config.yaml
n_layer: 8
d_model: 512
n_head: 8
n_kv_head: 8
head_dim: 64
d_mlp: 2048
vocab_size: 32000
activation: "tanh_gelu"
norm: "layernorm"
norm_place: "pre"
norm_eps: 1e-05
positions: "learned"
qk_norm: true
attn_scale: 0.125
bias: "all"
tie_embeddings: true
parallel_block: true
init: "uniform"
init_std_qkv: 0.0225
init_std_o: 0.0225
init_std_up: 0.0225
init_std_down: 0.0
optimizer: "muon_variant"
lr: 0.0147
beta1: 0.95
weight_decay: 0.022
lr_head: 0.00856
warmup_steps: 20
schedule: "wsd"
decay_fraction: 0.52
decay_shape: "linear"
final_lr_fraction: 0.05
batch_tokens: 131072
seq_len: 1024
doc_mask: true
train_tokens: 749200000
steps: 5716
dataset: "wikipedia_en"
MLP neurons of a small language model. Each row is named by its layer, matrix (down: output weights) and neuron, and shows model dimensions 16-143. Each number is 128 + 24 x the weight over its row's rms, rounded and kept within 0 to 255. Numbers have three digits each.
After each neuron's rows is what it responds to, as a language model described it from the Wikipedia text at the highest values.

L5.down1507:119104156136117120134104118167103106110160170129135177163097141100141142086070104122134194125099121097112126101131147101095141127153124124108120118129093125081117141132142131116117141132106140069112110137118129159102166149133139116153129134071143099117122149192099158147145160084124118086147120147094113174150083143135143130098136093178104113137123123137127161129161127127126097172110
Description: Abstract noun heads. Abstract nouns naming a process, state or relation, often the final piece of a -tion or -sion word, such as recuperation, rift, attention.

L5.down1919:140093107150136102153142132127137129161098108123109127137129089165144093134107133150168127133135134149151152120146120142141107107103118100129101097160097125136116106150121118107118150077198133131147124102109109151123093136111106099107149156138148162114146157142153165135139127164113168143164168155132160171112118082152160129113138134100105132162096179129135130125118116152137132103110
Description: Mid-word subword fragments. Short word pieces that continue a split word or name, mostly in tables, headings and lists, e.g. Song-ha-y, No-men-clature, Albe-mar-le; also the table header Title.

L5.down1562:087112090104127146141155145123124123113165161148129131153130093143130101084146118169139161123106121109085124130146142101105069133163163153154071110129121151112123112131124094108093140111114153118114152127090149105105110139096094151152182104083117116107105137134129111135117113110104089109130151149100119119172135102131077093134133125098083129111164111096103102113111098112147111193105
Description: Table headers and word fragments. Pipe separators after abbreviated column headers in Wikipedia tables (Pos |, Res. |, Ref. |), plus mid-word fragments inside split words (confi-d-ant, incomp-at-ible, pen-d-ants).

L2.down793:091090133129153147143109110161161137124147116119139134097119132155159123071146157133120098140089186127161142095119122125112108132120112142104121138098133141121138108102161101120131146095136140118140156151164115140117115094101147083115199085168162120135151134081097135087149088095087113131129109131162150097145087124151087119120145107180118086068119132122111141130103089114117131080079
Description: Wiki markup line openers. Markup tokens at the start of a new line in Wikipedia text, mainly the pipe opening a table's header row (| Year | Season) and ==/=== section-heading markers.

L4.down738:140088142067089058116140132146152140095181125104104134114110161117102150103163111151162096128140125170143110119127109180147141136095133159147152117126125148110148083118107167091073130134146126120116143114134137147166062174084088124138129146110140145137093109100118164096154109124128153145135134135143135115123136132112117134054131118097122108110120157144167108134138128099138107083135
Description: Word after passive "be". The word right after a form of be (was, is, were, be), usually a past participle or adverb, e.g. considered, replaced, most, also.

L4.down1333:106148114095155097090108120162108155134147106081153110098089131188160161167149100132091118148120151087115129109108118180152142103139090132125117079120147113062121113088121153121124121131123136103105147122137153113115117134107148114109112142177141130122180138096097100147103102118177112136129092147134145167148133158103109100152145126154105153114117125132185151125118104104115144097142
Description: Abbreviation periods in names. Periods after short abbreviations such as "No." in table headers and squadron lists, initials (J. B.), and "U.S.", plus scattered mid-phrase words.

L4.down1484:116156152103064101140170119142144128124140089141118156125150135144124135108149111116106124150146100120139090167156131158187109152162099102157137113106134141104128150159142116145109145138124136090134110124159118139103093112101140133160136089110139120109091128097081159121124155198126095109146140108122139129089136152128070101122121152137105149112151156135155146130147116074141125141119
Description: Mid-word pieces in foreign names. Second or inner word pieces of unfamiliar, often non-English proper names right after a capital-letter start, e.g. H-r-vatske, I-d-lib, R-if-da, Tukha-ch-evsky; weaker on pipes and periods in tables and initials.

L5.down607:114116101136123140108116077138093149118157116089135146155180132133129139117141091186136114117117166173140141109128155120085089110164090146113087104130108181153160107176108124147146129132116114129151145140101116106148117163145130120151160142098113140127137147136096171166124140111130143116135158103143099166149141127143158118146084087148122128134132140156118134099141117142146077132150
Description: Phrase-initial modifiers. First word of a two-word phrase that modifies what follows, often after "was/are": adverbs (sparsely, loosely, mainly) and compound starters (Top-30, chart positions, home runs).

L2.down811:117117118156129121114117136135114109103107181151196134143114180116096137159099150103108135124146139124131104115115120175120124146122131135157116112075124107070197154144135100188136096119113153110164097135169126122125147110176106121134138129107154124167122149140133152135101112142139137124120146109104148142135151150132128123112152140152100134124151110141135142093101129111130117135111
Description: Manner/degree adverbs. Adverbs, mostly -ly words or ly word pieces, modifying verbs or adjectives in descriptive prose, e.g. closely, slightly, significantly; weaker on table cells and nouns such as species, Sir.

L2.down146:120121116097107146142128111067159195149077080119129104094128133123099083130129131122125136143124125157127107074123116123148167146122110136175142128144104125162108129116155124144179163113101137157113077160097117163129119127110119131156135126196118113127104142108187109119094142123115108114101148121129104091130126132121130118119138095104119085117125123141069126137157158214141086153127
Description: Table and list cell entries. Tokens inside pipe-delimited tables and dash lists, such as opening parentheses with digits in climate tables ((4), Team in race results, and village in gazetteer lists.

L2.down385:162130112105139156141082190143125113072153141099115115118088133135129119147093109149103143102160180168130106126131135176133110105153086141131114144092120120137106119093104154093147115125115124190133121125147140135101127102127135101142148116073110122119163179104167114154111098146132132131102131149152170135149136122110133127118090141154098127131116110119152130124128174144160130137140
Description: Syllables ending in -a. Word-piece tokens ending in "a" inside proper names and foreign words, such as -na in Annapurna, Girona, Anna, plus Pasha and Lucca.

L2.down177:156096169123110131092092130147125122160127185114133129109105110141110124102121099140160136144112150110123149102176132072122101103110151148126134066143101140080129092153190137121156110140168107142140117124118139134153093102129132091136060159074115136129122140133090130142107127080144129111147137173145162147135111106132098142102162111166147148145105151120135136129091133068129113136102
Description: Action/process nouns. Nouns naming an action or process, often ending in -tion, such as recovery, relocation, evacuation, development, prevention, and sports event names like jump or pursuit.

L5.down1073:108116187102133117130117095144096083126132110152149122138113140117104161098120120139114121111118156107104171129131119118174141105111134130168128072150135129128136164117150106155101098125114152126074152141110125126179118156131070127165122185157094099159100117128157155056151149136106119142065086137123142084134125130132134125114136128132141097141119111134131159163155114155162099118129
Description: Structured table/infobox tokens. Word pieces and headers inside Wikipedia tables, infoboxes and stat lists, such as mid-name pieces (Petr-ic), units (/km², sq mi), and column headers (Bronze, PIM, votes).

L4.down923:134100132148152098132120105112128101149151143084119107145110154124132153141119110140090121141139101110165146104137130083126137100175133125131128140132130095107132130139142140168140154121092106119124130137143120110145132122127099140127150163125119132124141144131125129117157150112115084077159126114097133108115158132137112128110160144186108133128101114177125138124130074146106136133125
Description: Abstract-quality nouns and prepositions. Abstract nouns and relational words that describe attitudes, qualities or manner, often followed by of or to, such as mental, manner, importance, ideology, view, reputation, truth, plus prepositions like over and in.

L5.down1475:126098077132132142143114141103122073187147187152148091146171099128123143168168146140176124120156134096137116106114135155158175177123108114132136158166135120171133108114131145142126139138128139123135112130125125129136169148090127120138142133133108136144096103090099145149176140118097118110138134133114139100055134136136142112086111196138155145122134135152125159149117108112093103154097
Description: Foreign name word-pieces. Word-piece tokens inside or ending non-English personal and place names, often in tables and lists, such as Möregård, Khizriev, Kukk, Nenad.

L4.down393:106119101089120139129131131179145147140141091134123124103114191137104112154131132143148126175117163134147107150082127114146123133147171119117127111173115116120170126102179143132145095120133156115112102108186126133147149099143155114138123101125131167160121110121126100124104126128090094135140128132175116142144147141119114090087126128160146119134144128151161169121164135163091149123102
Description: Table header cells. Pipes and column-label words in wiki table header rows (Record |, Pro League, Date of birth), plus scattered "left" in anatomy, uniforms, or inheritance.

L4.down703:093162112132092109140132157121142124105177110115151162078104129108176100134106104168131118114110132114073122145141122146142110089107135152107132136065104184107149130134111128142135132093108140140114129123161117175149171172141145117100130106149133124150125146096135119154107161172159138148149155145167111106136101126140123071121160100137146115128146112108146126110126140089105095165139
Description: Indefinite article "an". Fires on the article "an" after verbs or prepositions (was an, released an, in an), and more weakly on word-initial "an" pieces like Angol, anal.

L2.down1960:141084097120153107111117111136117127120164092127133177127064104128148137127130155134082124112147143093102126186134116122112139158136143113119089131151129136137143056089113095137164077117100121156128125157177114129138124107120082152132121177077174107140140139116132120103146139140124141158123137156123129145113114162112104121097131124146090073081071128124125118089166142121168161152121
Description: Article an and list punctuation. Fires on the article an after verbs or prepositions (for an, was an, an oak), and on colons and line-initial dashes in infobox-style lists.

L4.down869:117142175119132128120131165098134107114120097092113125118112144120073105106169078097122149120164141153123159122111091102144116109127091156115160111124116144092134140124107148115137122107114143110124120090120109119111110142112141148117088164119144112084141126134127133124135138110148109141115180142104132155160156153139109106123103108132224102111138114157139074146108167134090165147153
Description: Table header field delimiters. The pipe or colon right after a column-header or infobox field label in Wikipedia tables and infoboxes, e.g. Time |, Total |, Language:.

L5.down685:122142170143097132119112102153098118109149074141152149139166117136191122147081133177161113167120118117136089122093134132111151103153113147136134138127147132114131110134110127154107114125100142096109128152094135169154144117120098086092094093111160107119132156172114144163093166110107103134127155121101120108112165096202111122128125106180098138136153091128126108131161159097140122119140
Description: Article "an" and particles. Mostly the article "an" mid-sentence before a noun phrase (suffered an injury, in an assault); less often "to", "into", "only", "even", or numbers.

L4.down1598:111151127152149156121133139125156182134142131122095156168160083150108131108080137109125128146128114136136100132119153224089100151075158147109128143117115129145153160141077125100137125139129146105117177087149134121138104121124147094168158108135132105106113119146143112093084179141128124083120114112100154122158083125130051170098132121156080129128085124103164114144123163103132119113099
Description: Phrase and word completions. The token finishing a fixed phrase or split word, such as "one of", "in fact", "There-after", plus verb -s in plot summaries.

L2.down1962:115136119110106120142137146083155128117134135127121118124105122119138104135138116114133118121114127129129137130125165111139122137110103114133132161128121109144129125139150138148109149116154112113164128131114131145070133139117149144100125119128102122109122119150130147084130148132148128122100142110140137092135130136129115130112117113099125137124120152111110121135149130158124145132123
Description: Clause-introducing subordinators. Words opening a subordinate or relative clause mid-sentence, often after a comma, such as where, when, which, that, if, because.

L2.down1063:153097135135140118122129108130145167121089088089108166159114136127111168112083139122106099136077113148089161136107155139142133124137155112186148104111127070161108156088104132126131138151137130140132085151140081167135081146175102162145091184062129131098128122167126176152109146105154171127099126104147126105139150093071120085124105073138122084139139110091081134105130173151115119145136
Description: Table cells, list bullets. Wikipedia table and list structure: column headers such as Time and Length, country names in result cells (Spain, Sweden), and the leading dash of list items under headings.

L2.down1877:122098114112109169130143083113157112124098163168183153154058113121141156123148126127126130120125103153114097095127114137114082093129188138100120113126095171122117149133124103155158142107110111124130117121089136124158106136154174135185134127154131137116150124107112131126088115162112090136068108198127100133145129164104101140123167125146149147169155091099086161123098109115101135142136
Description: Mid-word consonant pieces. Single consonant letters (g, k, t, c, n, b) split off inside words, mostly foreign names in lists and tables, e.g. Yo-g-ita, Bishke-k, Gar-g.

L5.down1798:097124166168129099140112125156151127154138094122105126119131131133137142112140135123096134122088160152094126143150111157155155112146171123051121126110130155124173150142101121149141129122149125066198154132145147113150122090132142114137093123158129147158156145102129135130139141114137162106119126116090107136148137133159157120088141128089129129092149144127123134182126123144165120142124
Description: Boundary after named entities. Delimiters or connectors right after a multiword proper name or table-cell label, such as the | after World Youth Championships, the comma after Ibrox Stadium, or the ( and of inside organisation names.